config.yaml
hidden_size: 192
hidden_act: "swiglu"
lr_head: 0.00644
MLP neurons of a small language model. Each row is named by its layer, matrix (gate and up: input weights; down: output weights) and neuron, and shows model dimensions 0-191. Each number is 128 + 24 x the weight over its row's rms, rounded and kept within 0 to 255. Numbers have three digits each. A neuron's up and down rows have the sign that makes its largest values positive.
After each neuron's rows, "fires on" lists the tokens most often at its 100 highest values on Wikipedia text that the model never trained on.

L3.gate132:139114165135146086138105143103090121118100138169147122083086133152088114153114104065153139138126084080106166142170104153123122118135117125156151157129158166123120114069095149154137127154155162148120132134171137141114075117150139142154078198165110177139146135144131127140093116126085132163120115144116125121155112140095181130136124131110151096137177135112113126169144120105148095120134123127108124163149123130124164138136122143106132103168129134078098143134071137139135144110132103128117173142135136131118124129142156159116120162148124115118169112126110158130107118132140156114
L3.up132:135118117079130133148086079141125169116135098102147098125166112181156137143102130157120147094100158141136149135139125078142113123132124129136130111131126107121105130120121129105120115128092151093111098118134115130109115115152138174164162100127150147136126095082112121088157158148191117109070107108109155119112118087139146120128103119182100147102124129128149119098129144130180139092128140151148114126129129161154092153181147137159128090131111099100113137158135140135123148135117134152106118177122105146091165107140172123180140135118120160118083142152173144117139184097101124129
L3.down132:099077118160135147112112169136097149097120169104115115122116130130149088123116148108176105103130095113134147089136164144128135116173094120141114130126136120156145127111128142101191117095143106168094156134137092123148097135138108136154115175135157123121157138074155123148170152130148143099115158117129150116107080096115144157128111139142093185146164089118096121148193101114120178115103161105138118147134126152146074109117142116130147143140153124063093121117122152162133168135146109140115129155124102144099116120157140140133128140125073121135138111125141126157118132141087124098
fires on: "/", ".", "^{"

L3.gate97:146138090132113148161073122115171115099130112122140126108154065110121137172165111132178120127129163141166138125102129159113106159148188128174145128096101115130143115151132120195116152109112097149162113115137138137100106146160118157138097129122134120127136137112123131080136157145118099110135138126112144144114121095134141141091127081108100151137122120160113113141093098152095115103139126139128125168156172100137094122146104129112096124143092111144094142122157153145145194121096111151130123149139170129116156123151184138135108119168124144132105158188118133135164082102148144116
L3.up97:112111139120109126096116121153138155136170128124132147097117123121123126099120121107109141106166115107111122127094094156093100171124105155108169147123147118144140148147141204145136126133114149159150141148138134138160167103074135124151127117084076119140144146175119120130113126127161114117164141111127136142187143145137107143077119083172136135150133132129134120167102104096130133127168178150160159117116094150131169130166144103178159097138094167165130141095098124119143106083189136117122127140125125132145136177135129111136161122098104114090127116103122139110139099096157094119
L3.down97:112177144159091128140169145135110107147142129116110095112131130136093142121110159126133155087147125105152135146157100141126118181172165155166155160132134093114121156150140138134148159107162121150103108138136115090161137144149148158121142165120079098160127167126092134118133141097112137075153120096115124131159108154156130161129079067131100126124136129143124114142150109089110113131154113155095144107141105116117134157120100124143087147117093116092118155126101110148111107095139118137129157113088158100116097159132173133154136090123089104101123121133107113128182093101160180148
fires on: "°", "′", " bel", " ft"

L4.gate285:108141143088071173100108116155137144137128120160188143104184151114122128158149094130130181113129124148102130158142128115102132099103119112158141158162131127112109110148124145082101183118127126164116152090117146137142123152121145166132133143158116123128135108136148087123105166124121134131110123136117120145113121100125124114080144121122107129126165133171168122099142146111078142090132170135152140140133098143161148142143153131147109171118076150122105132111114115118130145097171167094113108130130103131110135132133160163131126087134143094124111119141151043113143104116107177079
L4.up285:133174121073096126091104099129059140112110101165171173137184157101143131154159072121127166150083118118107119148142156141098119135122131111116101149158135159095123116159132127102121176111138149170161148113105134117101105136156158134132106156145112105132141093129141104125100126121101150159115111125114129119122154108152144118142146116147116107150128117176176142112094090119068115117157131124131119147151139114159138115111110123141078124136117129124104145145123111139133116111153118090091077134138126111130122147156128143104123108161141107095110115132142058132118109096101188117
L4.down285:089134188114117174120103134139121120153118102157137077125115121135118151149148133123103157094098149096120107163168176106063140124150170108079121157105127125128172114143119145141144161158134120145145107080107111126103120128148160180116149154160107139142106145104174158097109141148127161140119133107118149114098166079126137133116146119112101123147121123159174135135203104096142142121142146095103063108135131133125153108110115175128109142115123094123084149133144138148117126140146106103134136106130142150102082123141152105111139132110122116084130118151123099120146106136107160125
fires on: "st", " est", " inst", " St"

L4.gate131:131103136102158137089114133107106131100153157125103167133151100103142185156141133147105133175190109116135133087129103150117152152126112108155145117111119112166160178145134111133114165133119163129118144149147114163122118154127167123137092153101191106111114106119118160137120112103100182156127111104105083155094179141126142147140187104145100093128125092091122157116142136158170152094127097117133145077117131147144148162145125150156136135143140103105082123091123128117178126109136108107135168124107119136114111153114102129115096142108152117158127106138140142095104128129155098118
L4.up131:090103116100125117121127102132135137101134127145118151113132100096102172127128150153070113127142131138113140106094105116121126153120131158140134148103124137117138151117130123154088120117083143140097124109139121134153114163149112126116082141073172078113148139126147115136112116106115174142142133136136079137120137128110143147115153083152117119138093107075151128177148123132169130109137106124131143140117123151113153106146119164109131132153166140109083146080107179131195110124098093105103147127124151132086170182126120109139106168072155134132088128170119137093104174088145110148
L4.down131:151129124090142101139133104158145108082110098128117084124124124096168110161103126162150101137104144167159130156154106126089132125113115131141122151171138106111092148129133114144129127151109150130089144126104096133121115169111139126109147154097084117132192061150150117138108085121113088158150125154143105093140161128113133085139140110142160122089138145148190131085185153141125108092116099111146122084142146160119145117103114140102154116093120142096159121132169142124144112103101134166131145147092203111138140125131139122149115117133153146105154103096103140137144148139107125124
fires on: " public", "ublic", " general", " main", "eneral"

L6.gate261:104094124146148189106139121121157157115097140116075120100113086108136128133130132146104128122092148148089104146163135138142145138125134147159191128130145083079116141139111145142086069106092088132145131113107145111147154136149131142132123118145094143156114152142139107121143099116084111171093146107104128130095145141122125161098116106108110113127090130134159162155110122138124115124113112137084144168134167112103150113118148153130150104137085146177117124142129145116128144112129166170160145162195095154077121103088121118125117154090123100104116100162103137115142135142169143106
L6.up261:120124150140070148121156159129099122139098108149064140097154137115113159101106171165098095103157187118105126117121163099153103089114133099108174155165118149122089117123151087132145109152142132144114119136134109128128107115160177155123106103135071122123135128145099137128097098107127134120132128098119130117109163121118075153144093136129139086162116092109107168124084144146107118112125151105153103164153137124173153141124126116095155140173129103187118095130139112075131132108110111119107155158148156133118135100129105156129120102121143155114152150161125099113100132118133136164
L6.down261:123115156124121119137138148119123146162122123094140118102108075146159102143154097100152153076146130121092132124106127178102139131159081125136136104163160105151142123149128085124116117111144098184162138134126143121111151151110168120163162103111140126079118120161136128082111154096099120126119127127128154114104173163113108145118142093108162113135111135100109168171154149133149150123126155153122090093106154110158121098139153096116123105075104152122148167152109129090097116108106123084140110123118135130102160170130181112106115118170142092150096130103138134126081150108141145093
fires on: "icip", "ou", "ov", "uc", "g"

L6.gate308:131080115148111075137162125116127117122115131138152111158163142112164117132109158154117142140100121098119151137184103137177130090092169143092134117137151186111119135137103118113157082114142158132103145139154135113107127127081119089174149143153159122093108164123154117099137150150148159106125079145109112109111122119137112168156119136111131140136152173133139102167127149143143108084070116183128154134107150103166146115111130160103133165098083078150135116114148127113135150144107142115166110156133127126140138147139134140105083160124159129129166139101176139126153147121113152134
L6.up308:115100163144139117108132158147086114091124144156118085142123094146147126115141121099127115122151125141131165145172056186123130106124142124155123127173163126100142114159107117133151108160171159209131123137126140130136142110135172132151100098136130156093133141133175092123123110171138145109135095167119144078112135109146116134136133140095102163181127167124123104134144095158165118149123119113126136114131155122164124110162148154109128127118142124107182131102135151084135146121084130108144137133115130107104178142129131127130091157106092088136144090138181133101100134124109127126
L6.down308:160107053169138111101159178101121135141134126138131136136103143145115156150138113128152119140163100140149118104141112127127157140141129111127138128132140081169144114148134167157119147123136130105132124155129105116145127111118117145154142133121147075137130153140162158180097117087167093132152140118165103139156140147132113120130149114122131115153101146118130144125093119187146099168116077128111188153156097136133090120143180123152140138093167163158123107141145161120110082103171129150102151104141121137210142130111125151102106112150106130155151130117102088101121152151113100113
fires on: " he", " He", " player", " who", " building"

L4.gate278:124145099147115124135089146083130127121148130138159111087121141106092136152159119115140103136120162139128126163147106155138110169086160081124144144141106119166110154138128135163126113141136130115118168132109116149140122130147178137094128114152124109142124108118132123108085137088102177173112126079154102166127125163114105101078132101152110094121106135171103143104142080157123099116130107155088083154101190141148166142168168115127139133132108124103105137115130184137114093108131139156121131092099076097089108128162127122139090114126168100119136139143141103131125101110149146150
L4.up278:130142124110140098177082126126100119141155154143092109101138121127113161120100151109131115107110107128155164133136109123134118108166091108093139105139091168114153130166111119098170102128109154153099157125115087112122145131124112138116130089107137116100157103139130080097098125134095102132144148089117120107112156124154129122120110105142123130115109124116073127095091117152141166150139136150075115086120142165127147117151132118137169143105091139139135133071172167130103110095125120144168163102065082179090125149128161108131134116092125124117147115120139151154149150101140100183
L4.down278:136173110152130112122123121134097136125159109141114121112142121149119097147085113096131137097108129135081168132153126099131121128115150157097125128128143117177170116140139128119131124119110105147121168134157148109158150110124144143106133114126127105103147140159101164095138134160097180142134129141137098129139155133148130128120112119156151136088091146122075139171138145180090125133164108179175091117130166096104122114129144140129082178124146159142108126102138168114101107123089118151170139103101133061125140140104152137106138095142209167114140136137089141115128132110174160118
fires on: "′", "°", " disc", " var", "isc", " "

L3.gate108:150091099157121139113174120168095078155076163081126133100093125142115140130143129120121127136127146139144097115111113134151174131138152139085151082090143139120140154102128177165150098104122154159098141102104118196131138127179150126107107107132168089148130176130117148129147100117172127123113142149106139129156101169137130105106132153147139110128117090165103173130111133112123160131136169112126152159145177146150157113127121155098096169139085104137149096111109112099128133122113152108114124133131151121129168101130142161139129096125136146143103168095160143127126159131129161116
L3.up108:125141128153113093109116087132116100109117070153129112110115123139122153095142143178123092091136147124094125120162125129160205134147119123130152101116164119144135128133129155166105098120114103124127151139157145146132112093141119099115109164162141149099154173120096120087147147119137083109105092118138130140113103180107170080125130164185182109146126148124130134118142134093072142150117181167132154135152120154140150149134153167105136166096054104111126115117117126112180139121115109113124151151111124137113142136134148131123166115129155115129144121157124142137148146112159114135
L3.down108:177114119168147136121110132137165094147142133095154171117136154144073116147087119084097136109150141141105126126122136120130219086116130112153130125097156137139155131099169124170088127094152076127141130133143144110151160105104145123129122110129126136164170104096138150104148147111117095124148105111114145118107125115116139119108145076107123162160150134149136119088127156103131180119096125184129135129096125119145145125141142154145139082134118128130157095126117111100150113088157137101102116133085116103128182145112112117128124145106169141106165157133086130129147181118155126118
fires on: " =\n\n", " Sp", "sp"

L3.gate341:135127122118130105121140136096129163141132130127165119133128143098124083164135117101071172127153147095162109099134143110130143143098169151121080122148116138110083129126181151128175152169129101140137126122138086115143147125141153152121178144158126128114135106184137115102149132095165065121182116099165121106134134109123121133135145134137128097130119120124137102086148140120086139164137142085140126137152116111134105149134142109108107113085068154142117103127109068157118118123129151147174119142152153109160164148151107136150117156120044135141117122131130136135117117124099143089
L3.up341:146091116167126118071107080089138127125081136121137098129104127099121143099137091136170124127141129110105145092111129145133161106113140117102140134175112126135144066172140125111158100137125130136197162121130120135096175132103154161115106148157129128130102115138098152139131127112103105115167133127150131122137112076123139156109137115122131118100159130100093144118110102111170097164114117114149136126096109119150091136135172107119132174127113129111140142099160109114147125133063118137147152111121140162146099169129101098146130135120177119151141119116166145132140148164050163145
L3.down341:158158118105118152081123090157131110114138133115105165119096111105132170087086139095133175135152155135115112112078168142113104117131126152095130149112131109132106104175116154102118110088160136140128091111115144125111102134135115152153114146166152122134131131083136158113128129174117080078131135157136106139146114101076136139118088101127173102093165143148120111183090129167132103117104135135092134134104148132103136123122128127150132133155140100113144122155138155147076101132077127099134132101099101150134105156122103121132165109182188131125136091092132140137128137163131113123
fires on: "ile", "hen", " hel"

L3.gate321:126094089169140107127169086101122164109121169123141155118138153092088147137133136112085165127139152150097141126155128167145144102129125094156154099123095116162122136117114171133144152102106111128117138125148149158129121085128104163167145157117174139126151152099136142159142146121079113127156117123130124148108120147141176104143144098153121143174130144107102134154148147129139110164075126125175123081190137171144126121114148137133142121152119132126114154128128114107127079116144124098097108110134142105097106094133124116082111174161102110173112101087106148158150120145121100091
L3.up321:159153107120157121179125093130085175099104159125119130128129098158128164165109098139115158115135176124132140154127128138135131140126099107127127130100154129145103118134140152141151107164048128116131135164110161162102132120164083128089122134166181148149137119154118084148119169173090153146128087098136140128135164099135168171164128105147091100139115152121156109132105085113139099164100139145126159107164147131148107160121148112161122111118126085104102168081152141104116121126143099122115111109105122156137135099104126114111130130093118122116112111142140145160106134162099115098
L3.down321:159127179124163134129134152107116127078163148132125089174081145121127098092132149135119125122114109133170074107106145140106152091125106145122097127131111196131132138116134108135117120101058129119136103139143175140119162154136100113090134131106123166155116122141129161128076141117148209145161124139118125143115127145114144124089108139078140115146125140114169112145117141141143130138141142086110135106144102136122163137120110129105123091138176117127151148131125128096131133070127125153159133126110166145167134083107091076139157145114107138138105173121175135144118129109112140142
fires on: " sub", " s", "/", "2", "^{"

L6.gate17:142158166138161148120138118107145159131109066104103126134115124117156159160142119080085132117117113122119137073154148131136148096129135163136105087158103153120154103135103133122130141108156113149136166138119147137119133137150171128196134196164169114113137175167120101127178141117092140088165112110133121102100132114126124129126091127114138168124104144134161095137112130146116123153144181155154137117089112162113163115130109139165114159089114113141097115110166140136126140140119131151146132118108100086115138145147137154107109154141142168161120076083114139135142175139132152119
L6.up17:145130144131122138110135137125148158140141135145106123134090141116128137101118097089110171116124090108156104110144093166162137138131097139139139107121088136133150082166102146133089156139132108110136104107135110150108140119137140163163149125165146099132132139129118131166110148082132087112114162123174156103140147112163161130153108162115124152168132151118131122120139084147151107166127136118165163156124134164124125103131123080163097150105110089115158094127090157159150139154100140157178135087128156113167090132155105123091130103190089096140146137099120142148122087117139176092
L6.down17:129156114120142133098131149163132132111102103125169142154116076067142168096124114131138146172141148110099123131081125140165124166155115143135137132128119129117137123142120122076157173150101113129130111135117163180109134113093152109120139140140124102184142147124143160079140120128162102135139122119110133097130136125141131105161128128119139098113100122156115096180157087124120102102163121179064126103137105099134150120126148124125131114147126145103136116131101072146084096137087096146189111164115119140134122124142138136123089151146171096160098143116158093130079117116150109110
fires on: " hel", "ign", "or", "am", "he", "ad"

L4.gate141:121146132129157142090125118104088159122156118123130085140107162132110143116125105130106143127091147121098120160107133118151136116151099122156047126105109137107144115123164145141125132155118150160118118114154114088110140124119101123139094126170123094129138109147131129113163157109132102149129123095134117128173125098172119134101107146147102125128170099128138120102133120142108124181157149135155132080113123138152125129144109142102135146077128150117133122127156120098142122068130128145114120175175157157106125143132155106124117117112073146162149085136088067131152096056186086129
L4.up141:111125142134157131111121152094105183119157108148132110135112147139106123144181101103128151139081126134129108140097100135123112136093157110135098147169137140136127115143149113132134116117131162143137070086093149120127125101074128128136114095110103097140126092129109126143155101137123105150112096065115138152107152124138114098115096156168161103148137106147178134075109142114103112142134181130156117108112161144172143100104124132112129116095157153120078099118139068116138164102101126136090117170081151139098154113123150104122144117142136125123130108108105103094182116088151103122
L4.down141:134154155132138125142114122104165150104138148150125138183110117117144116092090141141125126119107131151124138116118143153081081171090121069130088129126142107135102162177134123129133123160131160107152135090160112116174083132109124173131106085116081122124107114145112145110086126158128135088064120118128096119107158148087110153156101126130134112143116196139139119102169119130104119127109132150152137091157151172131142079087134132146132143103148135154107130130128143124075098130151112097117109107110154138158120114076127123125149139123102109112147139103089082133136113107117159110
fires on: " ann", "eb", " inst", " contin", " est", " cap"

L4.gate50:170161094107125129118109086134092121130131103105117133109128092102114103116169127078145131099092089083148150122106141145140120149149113117146152105163089116146133127171124132129134161163131142109088139134114115142090105171106111121121128122109150132105141153125111128115102124178144145163149127127134113080140061125163095108085121138099146167120111150134186128128142093100091149150127133127151150106146112143105101139144136118158153168108128174174138120138167139093093127091140144103107124109162134134123124136122119118146133162125124092133135157108110095109093120176177090085
L4.up50:105130143145135106122115143112144094136113133169093152123153135117137109138155122115112117122116128118130082132144132143159116128107137082099087126123151133131135106173177104107112160131136130129116170105133121107148107100116126093154160114102155129107098114122132139101076147150112144119093156114116133113134131127107182144109137157116151150114127077043123150124098134135111070124122154116166187135127139103151138113091123148105087178152138148121084138081099134115091157129123184119164125098148129134163150085095160158108142139130128139133150106089095183128116118121130149122
L4.down50:161082164104090094128091125067131118090152116106107129141130136106108138153124168100144109079179134133137146131080146116153121153119098107111125074088097132117115082148111125132125124109146118149128146132088118133118118140159095160135153136139131156104099141138151097139078166143123158095108102154136148119167121115124159097123163110155103133090138115144100143138070118129133134114147131091162113125131150163092107141124109144162122120074121128097096156118096132125080136140064148154141139105122104120103141123078083162125116142107121093105140133108141115149125137134108146114
fires on: " v", " V", "V"

L3.gate120:146208121114130126091114164139134114119157108121148193082137111089156100088146127139172111094114124098125128161131125162111124157145074112137139135112112082171085157180131084128148142095093124116113110124110105138134116111139085119170116111130190138106109107146105112136089128163116116186142107131156140127111094158113120097127137126101162106111124139138139133112119105160142109122138176112111136128135115117122109137094149164145146173124112147123140100149097124107133128092142169118122159086129144129125138105118127175102164142121126149149146113147127138102130112121074143143
L3.up120:161165163097129142123091150130112128082106102146134150132173113101134114164140141180166111119132077112131112102105113132167142119155118099107134121117113108120119156128156098163100104156129048133118131142141115143103156111115156089162112150138138126112097106127107125158077127126108140156124162106141161129094125138116151145115155110144128107083124120137166144120107080129133099104120153119115139192180173088115117137099160109144106161122140120153136129164098153122119149141114106104164205098137123134125143134138133136121132160116121142149127098125102135089139111151076126139
L3.down120:179167128103126138124140127119175156102149086107152149127153118182182124097114106070143142107126095109085110130128115133117121153162139124109140095129120102144105169143162143145125124118130093131130127132120111148115108084136090139168116119134120129129134096113106119111116140102125115129116128117148112085103138133120141128137105133120149072088121087090094118087096113118089095140164147096101128124150103170103117117101133125127136168058160142094127114164076138117112125093101145124139160095125141143117164141125139141123175137100180099145153114152139162086117131110135160109
fires on: " v", "ev", " ev", "V"

L4.gate106:122153086137118104160122096148115132105117157178123138127162133096107143122126171142169129151153110071085161090105139107091157137148124139130114155159100150075142134139138115133141160095112116124154109128104089115140146115118108157119109143120139077094126156135104125117103123102136113118147097115135120123135104129179149151112145096072129139116141133146163132151105115154148099101120112106158138154113180110156099118142112123122134116155129095142125121084077159077135127082084117162123175132149096107122138148143137145171156165075122134101092129107135130114090168129139133151
L4.up106:113159109163122071137119125128119131146141142159110137109120093146115150135141129150132136148117124064124134090119144113119153138151141134144126134184107130096142125104108127150128155059129127118160105144116124133132150101093117118078080128146134092071107137120115102138104088120102131119147134110127145120154113131178155104102139098124116093151134154090135142132110122109147097112115146109154152130124167163155091095100112130160140104140149108138105151095122143081091103115094109139147181114105081119099117159145125148144176119069166103088108111128174138108100163143131117147
L4.down106:118161131146158107125139149134153133136141120121057157121117144144134172098121161098141113130105149125093135106132100175102107134121125147106095158182133095176150127119147149177113134159105073123138114100101117142162143115118121145103105102132107106133178142119146156129107140161121144128113087115134096108141156188171144102149126136041133116156103173107103137160107123113148118096161078103128116160133106149103134122114120106151177135089150149123137142142122137086110136125132112126140126074096096119144144138116148144138156117125111129122133148123122119124094176131156152128
fires on: "av", " Min", " min", " Sen"

L3.gate325:104113156140131123127163112111115134098144117164120121102116111143101100122134097106115095142119140126142140135107127132128135172167126148131175145107122162127158104093126085137099119145165171111120153117134101136088140079118109180116104148123102127153120124166123122168150158112133129108098074098126091096122108126137091115115133127154147125168083090121124123120157140174168125118189141097182161135086146131112115140135098150163117132146111081125129129108122105149115107173132101097121132162138146136129104145117210160133114116148165146146098134152154097119094120147130151168
L3.up325:164112117169136090142143088132124104120147132123136103134124109132111133156135120084143140188123150130120170106111116104073160176111111146132115140094119127126129090116130132153111163145133152126088173076152134128093081120127137175108135104096131121155161142125099120157095139126136158119144089137137143124054109123114089140134138164118124128164122109106134137094128092128112161127184133065144143143109114140109148108134153119172093138164128119134137078168106109096131129160132115131111133145134153098123116142131142143145097130160147083133138100163156102091131108145089166134
L3.down325:212129115104130129114126135122139121120170128100102111147098084165131148137133116113127184170134085115152149126124112117100116101104126131087147110109137095113150089133114176149092159117117135108113147139135134116122113132138136160146136092129139098127137119137113122130099127109128164124145065098095123104100132084120189127157106111135168152116153171117133120141184144149097122120135117131150091132136093119072128084108097160125155140158176109117125080153112132104138135093154097137143161112103114115152157113154087079142124140114095110085113119135126120105118135097133128142
fires on: "ore", "20"

L6.gate403:103129114140090112124121110150114081107129121124157113132137110143129132090146122096158138148147147176143103109118186096147096108137151131141159123165145118102137130146108140164102115120120106151158144137105090093145128130121068167143162126087111088081145150112104153113114143175074156112124115153174139139139141115127127091084137092139154155131108103111146121186110138157142121094137137131121106142152122126164109145091148121157096132188108123123141128141122120160132114172160129119140154132130165113130108128153047149121146104126088123171138116137139094085129158146138128139
L6.up403:125157126083131132139119104114118069169137089127143094122147142145150158150161118087120130148132138164167123115124158085156119169184115107147108135106083151119160117143110098102142131131120131135129135138119104114144114143132131112098116153162131154147114126137161105113071126151130151146144144126152129090145166149114127099155109144107147125154168091126158127157144099176116126165102132143103128170152123124124086181115148099115131141109150139094177136158162084132098117151109149144147183108119119124157149142090099182135152148147139192156154124142097127103108129130139133140
L6.down403:135143115125113134129134107088132094126169125106090103130125096144115161138125109073117140113138114083145108113120117119076121104110103121132118172160169093120130149116150099164142106121156151102161154142112147116116102154130070131165134084103105093140143131130142141230091133163153128130131128167144110136148119126131135107144110148135106116114076147118107178107152159150121108113127095148132148129116123119133091138114140116146157116140140093081120137128125133106139116131142118139110127145122119096211102131124075149090177137146066141157140125138131129131119131117100125115
fires on: "ight", " of", " many", "wo", "ew", " four"

L3.gate401:107112125144093103158083081157119117129135113138105165124118161145138110150129127157142125165144112111122147140159090166093109138117119124128167155131148083080117098121136091146126157142075131092162167155132125088119124098146135158158175107157134117135105151140133128151097120169114139095111118114114157140115113140104107153137166123099146136138156156115105112142132163154165088121142106129139130156174094157149135137117140159168142134177131104146135110118116093164160205180171094134099125113169120126123114121119122113109130152143116166143121146127147150111172138136106108155
L3.up401:135134078077115136168147141112122133110138148114113128105143156123119129100145099112132121157138108161150113098140130139109103142139135131100182146123137139135094134108154146131147109138139122160127147155137066132069137095174132139111126166096114114127111132074128154119054102095107165126105158109118131106107117117150115122106139129110153103104142118101123127096153169103119146144134095111150126161152151122117166130159145152122069133137157104139143117132112068133075125118136129176112179119103136131138121098152153143158143136130120099133086151164138146082075165118106162138
L3.down401:136171141128120141143128127147123124163137125129128154131116110162117112136134135110076127111121120105144155112158142136140139099149127111096121125156152082117114116143148140127136145156151095148150121076108162121146119115140110083133167166156127116154118096149111103109104135161112127124094101128161118181122167120150148094164100148148120110130161117151107150086171151143167117167025141133155161089098112161140076107126098143112100153111128111124106088126115090117136080114152124094125141128112132095118125093107103139075172154140091101137111138159134117134115110123134099120
fires on: "ew", "wo", "ven", "ens", "ata"

L4.gate442:166094118137157164153177090120111173122096098090143122173132111138144152175103142119099112130147100119130115125140120140126164159159127139146109131100112101122140085085106116117095126161149162136156095130108105129130120136154141133150137089088116136126119150144131075149093142171115137118139083115158136161126104127134111111099142101128154104149151109142138166113153086183151107128073130121141090114127123112168105190151151181113083110152150131101166141153104163125148076112147115126128139135134144144122168129136150123150125144133135113128132151172138106122127085106148100124
L4.up442:197091147147121146193157076158144128139129129126148117142112104142150121164131095116117142138148090120103158112186100119094150167097123153096147123166130102125137106132101122131089140135158157115106128152103136102122099094134170121166108070097118121112167137127111111167120154133104129130108106148122116139130107128120146151140114113162121154147169111116151132117117118189140104112127122143146121129117118089148123157120133137127108149188149117149148126147126094153143097134173117072174115140182150155167134064142137144176126129133154123106138144124107124127135124108157129128
L4.down442:196116170102151103155163116152142091132152116100128123119106139125130117139084100155126120130101115103128093116161079131128159111100117129105099113136108110125132142150130089141098155140121121113123117170135178110142143122123157169143100081112120118117105138166113130132122125103127152102114140143133140120138092168131125102167072155149104138141187190150119144135094149134122144138191125163141143093118135120100140103103137203126112136148152125161143077143096109116091128074122138137150116128161148104137125112122148125142163147160130159092104104134158122149129100099135115129
fires on: "20"

L4.gate185:089117057117174093117162139119127172097149144119080138147138112114130146150140137139142109116151139116089107131141138142131160107177142117114135109126098147135138128135144159185133154139111135117132126111103101120112126131121132115074103092123110117128126114151081157139091108134122154127154160077131128141125121120181141141104091106113142160133105131099158155137056120111127143109134121131164108114131128140133154119119147165146125078151148172141114136079115073095147138111096163161130125138180123109155127111166148144084145143095100096165096117128113117080110114150130113121
L4.up185:115165092088161117165129125114171176099122153116096123154138125127097105142129136110114156129174119149155125148150109146150148151133113097143100133127092137133156138105141141175138208125133159103126091093108134141135133095125128150105124095135135103110133121178107139128152155079141146143156141093095133122165162102142087160140152138089114128147134140105139121108116116123126174118146144149183136095089124118099109126112096163156152128132119137092096106067143105105167154124111174164128146129104107153158147120147145114108107135140093146100123150095138115142108150116083101152
L4.down185:101161139133101090142129144143145131130144108103110156148143127159141136124090096144160139119132122120139084133093110171146164090095103120146090133109108144116151132110116077145077186135081119080144136113127109136130118089137110161111096100098109114124137127181096144115132100134139126130139147114131108177157180190132125127163114093125083148160126184124143128131124117126097147097142125128146119153116093134113127148125093157129129130151105128092095127120157104069165128128133164137122118132116067138175106120134126140126112173132097112132143138099109129192136129115123146135
fires on: " min", " met", " Min", " cl", " num", " early"

L4.gate368:153122123128151129146087165137117095132138093136118163129112108117095107135092171089119127093118147100124123129111156134091105145134111183084149127170145113121178110095126178129093127139142152123101103102098134168156095103138102118115104120092126146107124123145140099103125146132151086149073118130104138146149110141114141152154135143133099104103183165147086159100117146154169131104131145171115190100078118117160145157103119113132124131135088138084121141083118131110137121141138124148115122132160145129098113085114103123122118112132096177102101128141081139144105126144161110113
L4.up368:123134132138154162124117104151120100093115117174123143102086135104084128107132134112136111120126163181108100156079136129160054082156123091126113111114173112116090131158156114141122130148117098138133132117089125116115143145144125154176120117123199111122116086168108126108121139097097147135096114121102161155091133165141128162085136132110165137105156145147126161125082134125171140111108119165115138131131135125141144139160152131166110121154136095145090144119154130170145131112108106120152117158100121143134148122124166152119171110105107094122142146171189158115141134107123149126
L4.down368:172122124134132127138106140192117133090137140134121176120115098125150132151117172122129121127090106118117147139116112123071122113139125164138099180144101141116147118159126137119096133138140136123147112124136133157094117156143076116114130124159123152124131164080123163132112128131120151152068131142117096129131135113126160104146114170117149181141127130136137132118098132184098144182161141130141106127102185148165108145110125150145125139090067150095112121154133158114150102155149128125141105113215096128134147127083141141136092119148115146160114101122101156147096162171110142110
fires on: "ak", "-", "ime", "ats", "ro"

L4.gate34:119132127139157144153132139125095130141114154082138134122122108139120178132174179119122129127108123189113118145151147097125192101141111091117165096121179137127104149114116142154136144164123137145116174084121147133137153128159135120126114108125149084142131118135110119101153133111146140111150138117149119089119155117115133132124149144108116128128118056141110150103127165090122109099087154173112141155134168144106152167176163125159136153127182109125178134101125150124144107138141172150069115131123097107124123135059121138138119113120097136124153145144157108144119161132113167082
L4.up34:117110153108181129142142147150111113192138117130122116113126160126139137165128133132159172128138106177139131123184122112122157156137098155083143101090136150116117149091091151115152173172091096115099165103114102150148151089151124133101122133134144145125140161104128148100121142138162093111094148176116157137136105127140153155146142157121116153121106105097123105115150121109123121092132191154125119147156119122146153174135127147157134108118127136104146126127081141188108139121160112139125145148131125107155105108158090118166085130147147107175114128128137112102063141167149131129
L4.down34:153116171123169119159130166138133133175129119104136127124102165130132136083095119124159111120120142141089119124156125104157133134148101088102127151085108130072139123085116140157111148113095105109059080140128154134143148131103134144102134157137110098080154094110103167129092111109144089111161129127123151120131168124105118131165165129156118123147147151137132098147158128121141100122129144156076164129109108137128158123136113109141112124166127148060106097139132116166128111122144119118117160138123164075161138083106149156112129113115095116165171130124148141119133155165165115093
fires on: " Sp", "sp", " Rec", " William", " ret", " Sw"